Weights of a small GPT-style language model, trained from scratch on English Wikipedia: MLP 1344 SwiGLU, vocabulary 47913.
MLP neurons of a small language model. Each row is named by its layer, matrix (gate and up: input weights; down: output weights) and neuron, and shows model dimensions 341-511. Each number is 500 + 25 x the weight over its row's rms, rounded and kept within 0 to 999. Numbers have three digits each. A neuron's up and down rows have the sign that makes its largest values positive.
Before each neuron's rows is what it responds to, as a language model described it from the Wikipedia text at the highest values.

Description: Infobox and cast-list connectors
L4.gate600:522522514537458474463507505488529551539481538529458475462526501542495508475504498520455474470530536521557502534524477494478506463458482494506491487486494537495524496440486498482489492490492504516441503480488542531498464473443513538512457538496446513519533477505519465475489514509492493523528473521523492504460459492475497505457473498503450505505469490477487517506518517474503495510525497472487531548460487506508446505497498490512433463484520483587490497494468486495497523567499501490478458494483495507485517500496
L4.up600:523514496507489531515503510527529513493561490542506486517492494543479510480483454509508494515523509527490480500488507498491534479492472467481545495495512478467530462504499502512492522497507495521461512484497505491474482448499513512518465455486457509504554523520488468489460534519478529486476454515555468503481498507488533502471527516540493509527499485502524536485507550509471465501526513514528486532507496501526475506512518481502500496485470479507486497539498464474517523507512504507507466491472486512471513484553
L4.down600:484497525522478499516489501511510494503523550536553541526525551487450508513468520514473506504495483498479501514541481547492508494519489529515521456516522509472529487537514473463522513558468532465476505464503501470472501484515495490458481468486487486498522510554535535502501509535514503500481502502493495497478485512470461484463545475505535473503524515516539484464508550504526515481501484469499484520514508478492482492485532482489486494478481444532470516453482526486520500515451479494487492485528519508459479504486

Description: Hyphenated names and table separators
L9.gate175:490509495516432479549510473500497461517520455496507472495541491500498497546508535474514500520509469453528502549518472509542498523500488496466528498515525487517511529522498531473498471491520510476472513470487508487555464519487468525501499486527512507510522523481516478515505523504515474494491507493486435465497422517504470504502509512477473478447483503520483567510523492485519478509481518522457578468487510460533490498495534520464485487474515514482561514522510530458484491530481531529484529536536523501521479483527
L9.up175:524457438513520503488469499493525495522505514463501444501469468479503497500478453523524485499482538569564475510540533475484477474496482516493498544457500499520490523506476443477456478489462505500472482512521484509528489468508530471485497493513487479524500463506478501517553503495491487530480517526532509520509493514522496510498518473524477537467517481546506491510524428496502526494516507484514461533544479477531520488499497465509529460467528514489508527522493508520491514507479477479491496514508450516516499543540
L9.down175:480536495468506486504523527524468543493460478485472499513541500524481482485488519545462456513472511500475498518496565476467520515482506513500525493437487514492549496530465510534525531523453520487464446467511469499525457472504537469503464472476495486485506466505522535539459498482508496509497532517504507492494512564527474500506503521491543489521472492479512483526516494455454483480457490496458536517507490521524490465504516497510499543462543465483493555474522457424454441480489469522504447488526470476545503479446

Description: Hyphen joining word parts
L2.gate800:522473527491494506489449480504458539507520515504465509522525522497473467507498488515479483463507472482516507467551511446534499514518503478489521501553514485525494536518493485494531520492497491534501526442470517514442510515511527518481517521475533504518510487556461508460486525487521511510514512513521503561506498464501500477470496540477549492466509452496540454509498485485509550502512493485487521552475495429502505507463478489479492498525464525506476456489516485506541545500536505528495509537523513523514532474496
L2.up800:476543538554498508481482480505471485521524532499492503503514521488466519544535541503494482490540487503529554492529526463529446507537516506498485513507506429490528480518518477485548473487475489523502461485512496531521530544475482507509485512503539524542517471515467553509504523518464553477530496551522497504459529511439490488463498514549556508506501502477513500462482483525496459537483456488490452464497456484447524508491491506492512516503477564484480459466535467489507509504504515532463481512534519517485548473477
L2.down800:494519533530514493515502444517476500493498546532547512470557494506494530532491485494500488473471492497508510513565487504520458472556509498504489500500507470555489501503512508469490472490537484518554509512482493484496504483482495524480540477478500468543530459512533491518487496494511508488491512492475480492508469509491413509464482519499499532473542434498536516501450486513570506467489488478460521503502479495485459506511490517463501471546494508477477487465491487446465509501496486503539483513522494505496473494509

Description: Sports and activity nouns
L2.gate594:461484528516540490508462517489491515494530464494550487495480489473522467505507524497520516502535507475475471487539489536515507492493487485490486504444426516493465531490504502553459507519503511523500518505517453490520512487519497501461470507505507458534449443499473518530480505528461506503501517485477499531561538527488493542481499537532500528463506545534523526502524447488486454432485531533532493442534498496452515519466470470524522470501454472483507494485450514531517562491455438512521493499521477468467515521459
L2.up594:466485496514550462515479487493493573530569484490513459506483463448546478458503493520540505513515494520502494495508446502510513499502485480486516535434452517478500521477482508522488512534500527503499491504513473504493507472515522493456455506469510451504453471514479517501518458525488527500475476476499480520515508538500508524459508538523515525520448527487519520507501483448491476468483538492529501501496484507482477527477501488517530465492445489525516493486442475530527563516451474483519503516517492484507511451496
L2.down594:497473498546504502512488480541505536510529493508517528523502468453534494483513503501534512497532511467506475506517505556547487467515505509481523558439441511498502483490458494537487547490487504500502502486505456490510528460531483508484454492474490481548498482529471528536513505495491480501516514501509456546510465503529447517498495537513495539521473513516548492531482479481583499488494511477507503456502461509481475494516507506510488496479503492508482491456513502539522554495503479545496481518529449494486526511491

Description: List-item separator commas
L4.gate395:478475467477510487523498531497476515520525503487502484494403545489492489506511474501481508471461500562505542484486481495541550482497503527489466523533507500496514525479489510487491476537505494496493464525492456520504507512500520477486467491476450475498485524499507515543495494515498450531517511521460488514524472564515494462481461516432523470511454512516476494486466500488511493469513469520520447487491459475521540540488471525512504471491503494499485492474564501497510463485514525500492515507477498462463467469536
L4.up395:494472489531460522481546547473511496480499526492524501472486517501480454505468556477517494457490520506499502505499495482510513483513531509459514508492536552520486481524475540494505491477531507521493488500480552486503496471494501536484530518505494490495535515519478506493458486476550522509529505510492465535500516542513539483448542503506486490522498463485484431461500533485517464476470513485533457502456517454490537484461530519491511464502477498542498508522459486474455550505525493504498490514480514498456477526516
L4.down395:549538545503480500513506479510493491500492524507540491470509487459478524510484448536481484477508549503545473507523471519530554485478477521496514505486518525458534521533528529449531545514541490491552502460487545483498484489525490523481488517523503461483526500521475496511496475480503521498461530533506490543497498478491451516492503503534523508526509513488502512494485496478486498457476492514466506455452526489478542524478504524502497489492543500484494507488489504491504533491498460519517500542557475555495520469530

Description: Before a role or name
L9.gate312:497518480478501485500509469480496460476566487519473498514461466479516470528488481542477460488546509518526505467496494515554511479530480501500517493497505478507506544466509513532482499539521508471513503504469515501510525499511481514547520499494448468512485486490547518495516481490486501507497486451483494486493478532502533458499501492484499466551470505487503551498540465432494483494540509487544508523534479520505491483496548481486480483492440487517531554500477519478508513498542446520448510465456528530468502470507
L9.up312:518495530527486525510515487484498456485470470495528530498500484510524509511470486541492492527523507545508496509506497528505500449546457507490504521480499531493467506483471504472479471529479509507476463541457574493530490500493466521442500421502489491577524496502474520474482496483490517512532533532479471526485466519491462472459496504510514506485473485497503494478506514520489500469525514502514503514493459489505491504537505515492513469473511505482524499485437516449511471506466493468512512490464530442475482528494
L9.down312:464487494493518520495503489499509484483504517482507476497536511494516535514500492526515468490472488525510502499530487490539477437540522474465535447501511507523492511490477535516500471525489481499490512525531472522524510490524497524487497471509527538514497519516509539481467508497479526487539516503496466499501460535514584460473463485508497476480461510515515528536524497523709489446503522490472460485481505505493527511474494513433461460493478494502480506520475534456506521491502499531521557462481526513498522510520

Description: Award "for" complements
L4.gate909:560502470496508439526507477492478512553503501500499475534495461531542480470483484480505497522501521561471497476458510500469494494474524486510502480528505499471496514467517535519475515460548424544487487488465507507524505514492553548525512500515519513503519510473507512522477480519523539546515513487505472516468486508496502455525562509493468486491535515527489528501461500495522461497515491512495504483507547523488523498470509467512547488530486506490452499534532513505479506534492476471463535493535467492557476461528
L4.up909:524559498514504457508507489499489491563483522517511495503516519509511529514481492480561498479479502520522499493540488470503513527483492468512482469513536494467468502494524518487508487517544473508487512543479466500526489508522513530543493526493505530497515484492486484534517487515520507523519490500521485486494500489493493512483511496497467504519544518488511507483513510488490516512486511507500519503473503481530524512486503506505495511492483527477497460489479493499536475489474481467482501497541463487518525463501
L4.down909:481505470513462470525503481509493508521484543487493471480445448475455482484509508506507485509471481546495518520471508482521494514450517485516520477512478481504526486478516515519507512520520516533506502496536538446511489493488547495501443474495506464514474491489509499498516488516502502534492451543525508502501481489481513504465485503503518489531454494481565452479483503501513501503524467543500469490505455478475509492482477482500535500499480546491461570465517485503474500488507491498465499474507518494525495514533

Description: Elements and material nouns
L2.gate493:461485496533521497486524479493505470515482516467470505491495488457484485500537511550521491519527495448506570442495489491539519485505410558478502502492486479534527497511458457496473541509505509477506529480499471530512486474473494542456516504484540542492496511528523481521511479455483485451487513481491485436529484535468459509484519502529519506501547523531503522494502507498540497484493478498487446548535504453507503499475498494542519472477501450452508517500470560498502519524492484514524512499482512544468495520496
L2.up493:478454508529518478563485516502467471467495463500462526487488496508480493547501486481475456551518477510487521482524497479520515496547448500500472451528511494543532516467520487540490555503490504471499461502515535520475497507521520505492523481528485508451489540555484477542488522472489487503513510522484537486464489460528490525476481545527459502530483514504479496484493530455520516497491484545510510528519486491503538513491537473497534499519498476485493532483514518493479500491536504562520518472459556478508532528504
L2.down493:480495529481507500557483518543467441459509502499463504412500528503509500533492512467529496511502516502530504483518538485483526495512476528477499458527517516545531486486517513513506512492484525477503489475559508499523504485480484503471491530550492512492494538470515467517493514448483460500542472490508516449498521479484451535468493533515490555522515522481482509507462502481591487514482468513486456504530482551508531511515481511513523517503520508496484510495500465455505486508501499518519523486488554489520491531534

Description: Role-assignment prepositions
L4.gate1204:483548484493472511468452473474514510488518445514503482495541496491446494521493503533490489512480440539508500493491469507531506471521510491485540468527506557507536491426482494502539478477511513501472478486515517503544502496471545510504491476496506493495467476490503509512498509503497522513485463513501486484503516512497493539495510471510470496525475538495513528538474462515485460469512502466475490449492507529492513520477479494466452463452485477493510491483496521500480518464481443516493528487484506486500542536535
L4.up1204:477501512476462481516496467522462443502463488503467487517521469498500499531527503506498526503457493487526529477478489455463566530509466506504482479512460495557494508490501552514514514510532491478516513460553512484495503476537523511500491502489430528501543498518557457484486511514476493510550524467499527549463455514527475521472481501484523485479506482489519487546510500525493488485507471481473473510452469521465487507498472499495522476516473509534477527473468529488506488479506497528491492470525478457473483521488
L4.down1204:539464497468473434518478525508509509461481475491487500540546492492494423479499509468503506506469514455551484500482484473506516489501469452514493442502488486475524489472495528470522492467510535483461471512513510506537482491509482556513510502431536509448505484495472458482516480584493561518478507484533500487461471541533476503463502543492507492515485482465491509541472517510525508437474488504457496484520479525510478507492523478501516529500509516507481488449505498512494528511478508513490523451506498498491506487443

Description: Connectors inside named entities
L9.gate803:527525499508471498516448490487503500510488497500497503555469505508473497494525477519505496547496481476535471495487528446506515532537465475491517510515503497510528496465513543514450476454496459515504510546547496452513528514522514488544484482524472435513486516479506504508523540504492519506532471494483477528500467489530527474465504461494481508493561526473454481481487520512484501486470460482525479492522517512504538535529525466498570465501515515490490525476530512521486486512501500528504485508554488461517545533498
L9.up803:557505521452512488509471489497504517499489475512511470506468489507549513528533492474524444533498498514508518543519484521484479484510468525498454521517512488483460517500481476506533500523565493459510509479531540479484537475474511548488527468509489518515453475504515517531542493517463522510539468513533477521483501516480508484533495503480474465489536526476515480493513498518517510480531535489491536527513549463561453482495510500492485479522460523483474508485495522485485555521494510538473526523496521456535531477531
L9.down803:507446464451498518521509524500467501461488486498540463521487529512492528492550525505500481540462484510510524514525527556488501510525490507532494512500531496458504501495499488522509503494423517508478494512505479506540521504480473514492566487501507496523522527505510522506485477485506470552528518508518456481489509510501518489499451539484498488527505486482510499522535494515473466519469515457481470549509469483462505527521522503483496498440447483518482503477489460494483519494485491508491514508502481477488484513511

Description: Coordinating "and" in lists
L2.gate1224:497517506496488510486501525525529436503482525431477478522502527523481490514492482468550474469481514524483468527546473491497518486508497525518527490477536505528496498492513544489472504510541497523519514512480502485501524500478537472483511486461484536507529519533484519491527485537512471500467478512461466494494478533525504475475469496515499515498543527474529475469514498495457481512488478479515501515456488519493465471485464434463480489471535517464485518481506479489548503457476510495503526503524536504474506487520
L2.up1224:461490534489486470481510464480460496528504527510536490489482489527496508499471487510490455517505498515509476506534504480464495496528493494488481529529530476454491481497500492519508485486477490504513504505513506503481551508521472508519522500547460424474497515521576471537499468511505512480531496506485454514474498492526491480490524494485520486504522490479529510500519519535511505494490518490449539532496510494472466493460493468489534479536488480468485498487510512521522541486487567463502465547530494454471509484560
L2.down1224:499513522517495502510577469516548477494501541519550531485505541473498520468514527491521500521531500521491494458541499483523503518553510496507515501493524464497537487485496504455456440462505466503473513453491493532495539467504525503536491504519481414508531493488535472526525533539527505482494496561501452485476484505524526514483461512483507505504537495489585526524478486499565509496471502486539501524470460480524475527491513493476509477476476525485493522459518459503510503513489532472489514497478480497485542505515

Description: Sports listing context
L9.gate807:541490497506474479494479483490505506535536488476491428509541536479506511502508517510461544524511518502519476471507515538514499510512477460466477504484531533457546505449504484505469497485465492511476484515521477525526505550464521529543508515501493469474515494489549507470532532458476491506513522511524476537489473528499516466448464500474473544451468510472480519483520491514497476480531484491512510513494501515468518496509543506496530472505462512490525517488492523530523490516521476516457478508500491478506544521491
L9.up807:501518508471519519491539514464517493464536494537565457504511505522520512531483535466512514494510498501527504485445462498535517519515471508471512482535524483498487507537461459479515511480513550495486487523466472535518498460476515516486519497521510508489475483497455508563496519478497494517483508518500469497512485519488481498519507521484509483476526491519495503514479482486504453484499483530544507499436464474512461482497509511468517513450469511492503441482470482523528533543471492483480517491503507510527506537497
L9.down807:505470486540473500469494496519502518500472534515510464521534518517472522512441509512470470503505508510517524544536483495474515532471528540525503519550469483501499483487519485467501483486497497465514511537545551452449503537469513512515491495482534497527496469490508491539491482521536511500477529500502500514529508513526555558507481475499501505502471484500510489511521471521466501486552538473481485483543503432500501543489493501489515492509514505472502521478522543485470513535546494475489501488481482514468527497494

Description: Ordinals and "first"
L2.gate807:539498498524474495517526455477466535509503499481514451522511508501489470529504499505447474523471545527549482487507513500495474529511517507460533506507496524527519491467510502508529526476526507467479503462497492495491485535501491522490507531538504493548431478482515493543481503481456559483474527465467522462553513476479511506517508485513484501494483505410517490473487498444459512492462486502475553485516523525469484520471511461489487526477478501479498511546516448519545514497510518502514481527464488509522491547460
L2.up807:498493513532483504512479473521493470510472513494493504498509525438509475505512453521441520518513552497513475544538479521503524473530504526466492450516506541553529491472485486507491519517501532508521480488514469502486509548505506496500528516522486484526437528460477477517509487495485506491496507483505485434510529495500477490510561513475476539486486500519559536493457528456483546553511503528485511523479495480448474524493522489482514511491500506482473490516495484478507528523499493489514512524497506511508477540450
L2.down807:515480532504428517524481480460515500527480496489497499556507495482482462538506528497470451520494538520506466516510490491511481527506476506485526486487471482510502462494487474486527497502520480467503495509494490488519490568527475500473466517515504498514482453500504506519447466482491592475464474497473530493543487499501538500537524550465490482482474507425497479507478463516520526519496469492520496491523502473466480510467505486521498508488505462517509501527524451486524554520496512522523491519507467486496498498433

Description: "As" preposition/conjunction
L2.gate1132:513492477496555474497517538524534529508521496535467525520558451496496467487471493521491493528504519511458463492498533461522494479486499493504522515481476487443518479518551483502538548516460499496492523491451485483495524467483478528486474512537489505520532540517536448515503524489449551488526491474507459536490498522503493493485514494495489510505506523493511476478511529539485463526524507509512484497469494464495478529544531535494535565506493541500504463508506496522495496498493508512488502443546466503517527473512
L2.up1132:428509564528501488433529514467495495489512507536495519494502521503479470508543533555502538455519495544510517494566503478491474573533531513498469451550494538498510494508505510490501479510496493452492490538492499531479480479469530545468492495475497522529509507513497488487457515499488455487515497521479500505457521520510525503495498552532520487530505526490511510491479474507483438512498501518477486500469525502495511498505491471495543509489522510489490506473502497493537556497469508507495491484511508482518483519460
L2.down1132:489529486489543504516510535509550543502544518527540525493520460511518488490490486537490512510470481514500436498532499498492503481522510454504483505498485497465497501500510500465543533541479507521477540502465487474508438463535519537489477522505489465528546502517542442491451504523487541481504507471504479505479506508517528497509478476503518496504502504503497523467496511515500468452468484513477491491488476461511505505533528515512501549505500516477487440486491511495488514488506493505520510432556476541468519513496

Description: Ordinal position in series
L9.gate452:499532526507506493481460455481498520445515517507474538497499491511532520475491488508482526509495469530474493530459427517471491514472448446473506511495499515532489492490481498491482502500505495532524526468522492530492469504473503514535506507554492525490510537514540536518493506485473491511507512532473524506464492484525509520529518496513498481495513542520497501511475483481496522540516528524504550477481533518561479545515531448526445504531486506478508510515513524489476487491473447542454507490489481496466503460518
L9.up452:525507497503521494475468483497513517481496450504456555508502545514491481502487559509474514482511506469497501497485509490484509515504485516539501489500491539497508491450467476511536528539492530458473495502457531518507528538484458474498514535543497475511504508482524508513541532522506483460491538482510511493495522493464486524484505524547470470497511509468528507492457496529497506502470492491507459503489529451510501476541506469506503484523541515510522509505524464487471485514513503552470500462467478494506498489525
L9.down452:516529453502477496499478487544496472543480554506521467488480543512509483517449523522491477506477517506494511573530498492525483472526521471471524497540508495518457477512538482479518488514500536487458509540474474508488459531454488472474554526459535488486504497508491496534494484508566461490482485528522486487533463458507536513478531490538546509492503484517510512489451461512545513462514483524528452509504510505478493507485514486512476514515499520502488488509490490470484546479517531490494517480484508464491515530493

Description: Coordinating conjunctions
L2.gate458:516519502495490535532488542501522508488517499509471474531474523516541491504456474552457488450527526549496514484521481461515504511543508471513539512503528486487475516490456518502489523512521503512521535482517520504493535484524531503540547511545511444472478497530501466525517460496515519503533500533520485492487488504520518508455486502523513447517512504537544461464490505489485454466492540464506532522492467506505474517465481551485486475476488513511485529478543472511515494484479517466504523513480493493489498507509
L2.up458:518495532490512538533476509535506489477480495537488512489471550458500493543478465527488514467498547535467483498545470475500490516516503508477545495503483494481500476485457525494468522498510483497526493505488509490481536483542512525553529505499495470527495496570488493551501504530511512502508493567539449492496512536533486528476515488495498476486524502523527483497503488517492507447490544468520558504476446503509469497492479512468483498531482539493480523460523473473546486485463509488511517494498479471515475524474
L2.down458:502509488497479540516526541478541502485472524516536514511511517493506540520486495476507488517502554509499514509529452493526501493541538502478533517496500491498523453482483508487450538496519482526496529452497532479525525481530526506530552495532478458500515486510486452525528491512520519473507478504524485482505496503507573492468519498506481493517531482502555499483476526490616501506476504451559519500465489510522472533521513541493494521495528505531496478491551420471487515482476542459529512480508471458476514553504

Description: Head of defining phrases
L9.gate185:471500493480479546465510498483500472508521509501510521490524550495472533442507484501484512490526490489487537492476486504501468529526470471495518490500505565514531504467494522527501510481477502498529501501504489507485510498475499513488471541488521496510508502502501496500528517490500457480515482497493495494546458494445548506528509504510512528529459473510456497511505520547505517481495502520504491490430553525519485543501473466504495484486506511532505487493523509497535472458536477524525490517514510474528504531514
L9.up185:489519537487504496439498572518456496528539510499479447461484517513469506483498487521535460545453468516508500508500494490465519520499517492525515493491485546497527485493469512509486521439528502478494462456480540529509493449485538506500493495543512475488448522537503509486483557529518496496490492519473509526503475565509475505486494507539497474503514464506479523528538454510491500536498499465476502475489540513504526517492548459472530473476463513515483497509522544486512486477418490504508492562499534470467499559531
L9.down185:526498471403512471508472514522511509512502479504528493550502521477490467487495483492509498518505508473472520491490505518474518516493486497472506535495489497502499516491473517501505498484496463519531478477471528499534484468480457507509525529480460499527488512503526461495516486508484485515528518513516499505486524443511582495537505524464502520501486503522482479444456479502630488465546497510505501485502496527494474486518512480540500513455469486490480486503519473475529511506480480494469494462506519478481496472479

Description: Pairing conjunctions and durations
L9.gate1171:522540483469451502521493460485544504472481503501498487494526529448477487484478501492486528534520456473451498536507434505545502458514505465519540527487469496497507491529490491531503489520525496472516517486504508478467513536509497498480461542536500527526522479481500468526503522470477492456487455495473489532487497497471536521494455483487490506507532458480506520464479461504489498506484517472495532507491493531495486514487456486490511472518496540546493525479531485488480472466488472495472503482461481519494490547504
L9.up1171:465498507493511493480496479471534497489498504501486498496542484495493497496524503494543508525503524471525452501500508471508488493464511499517534503477566481493440511513475479490460516478534488505481544528448514479494516497458467503500488520528505473504526529502483476516499455489504515516460522483512487519531471491507504534477526503506481471496470512483489460452467534481498509485515570551509487494467471497522509534429481522468534465499536518519526502494522502490515470475475506515505511459516493475489490542478
L9.down1171:498526492550462489454523493475520478501505523504480492454473515499513534490510492504493518465462504499553472486542532476504519465450439471471501525520490529470489509485514495496541462473495502471474515535487501509505511501521490517489458498503499555462465502485482532507500497447460521502511522476486477527528521498483565476488529489484506523478543497521459461507499549527674475485490508510452516506525501470507517492492462508488529534524487477481500509501499514486468489480529503513506494486465522527501477503528

Description: Post-head noun modifier onset
L4.gate4:495440498465510502492486487483501464500541511513508515514484539501522486513517493539477497512510479532484500476527459510491537451547454530483518447561474520462490498461472524445505527509471484504488448512492469499491538508466502537489524495485492489513496514492535511507471505504528524531519469496475539493502525514473477480478477486476488506503495572500516487471525473460493470508492495513525467498515498468539546524501486512482486504444478465471511517485504456491470477516485476490502526491503520524505507458524
L4.up4:496470502477499514517468489479506481537509540592476486494466467475480504516481497493469475485490511536484540499453530476481485499529476501506495467527480484486533492535505499440471536514455491507532492551500493488465494552500451491490508541525506498490507470508539507493491508482541489493478460524506474457519514508502487531496495480461495504492500511457522518494455478470504489512493533504491511500492489552523468500498492504530511517517497502507506497567489471489513483512506519455501512527518493461527542478495
L4.down4:462528489518486523444499459501527498512495488473463502533492490508493516476525484520504498498502424501496489537503475490519505478522538534471495473508513480522538493469450467482487477515552487539544470571481536546532484502483471498481473509518502496487495506494540466469468534510473492488488516511503466482509518551512561501503530463489490509481482515500451568486455507496509506513493552476516514497516490506501530485514505486517502514461513542522493481536478452519503460570503496485476470506477523498511510496493

Description: Connectors inside compound names
L4.gate862:500512454477485522511520528515470476469464432505476529515474530471456535568503520467502505502514533495504522489517476458562520527552496521478472504506486485480507495498524493503453546530509509508515477481518461467480520520480513504505504473554496476482465479495542504480484512505532508507485492548508509455529538498458548546482492522539462483562450525504572500506458483483491481507504563501525472504432515520501491493475462475477503518502450484493467501479510475481491517497501541527468469521496478457514536491486
L4.up862:534470508455541519529504536498504473520482506478486509499478498535461511439464508529456517494505468537511476534543457526432501513519459523542536511522497524456464501521548482513487491518526467518502493518530496517497506492534547499470516495486530495498492450512470516484514503481484485511553482503515511494500549500503511532512499505490525473515514513490472493488480528490518500463529515517524530493509462485525521522502496550538499520520483503510489500461467493475494491526532485521458502485519491546487476505504
L4.down862:492553516497463537473501511487490481500481496506504520475489515514521469474518506481502487521528499508488539497503508499513523465492471546522473522487513508472478549512510448504485451508535526498497487454509464488470450523503449465522472537490509510490486513490525517481487509468540499495473526488516501488550491498488437499563465494482492507495534488489476494497487508495503444490544540516526523513512519464550522450523509507554545482527504533538488466470512484491521507488507484479489507547461524502481512516515

Description: Mid-phrase connectives
L4.gate163:536581508465463443513532503515493460469475500507529485494530457486499507513473502478468495528460519503504514493519513425496505470532562501527495439527495499501522486482465493535528488506503515545509514490491499508496529480561472497511541530511425494482479521515486513510501525492472507495497503511521460519536489463499483505488506464496541504526505546498508533523500505492501506532504491502484527467526554457495486496486528491469482525532509497492520483457497466506477516494504501516493533478507546466534506470529
L4.up163:566521503514481501506511503497542493563530515460466498487525492488510505490515487493513488475471523484466527492517500472523488495530521507486471469511495501508487495506481498466491475493459454508533451507521506511507480473491465463514532513529521454469551517504493483517495535520464496478513497489464471489511474505505490493495523460499505567505499492518512487494491528450469490451502493495484482524504489461470497498492555535460471499549512462538485512490498491513467533489477511493487518504475556503481495518512
L4.down163:511463468495475511503506475553486479500508474480480480439492526491522538500514493493497467471474542505518530485520524501461498446486503495470511471452465467493482510490553503559500473486513484494512488491529460505512508496518497511500477505519489500500522489583523515507502469486486480491470516506496471532505499499458508482467496481484460492534509522496548527518455504506410491540506492513489506465499501496472506464490511504479470522470502456494441492517506451496504517485558501519532512523522484543467498489499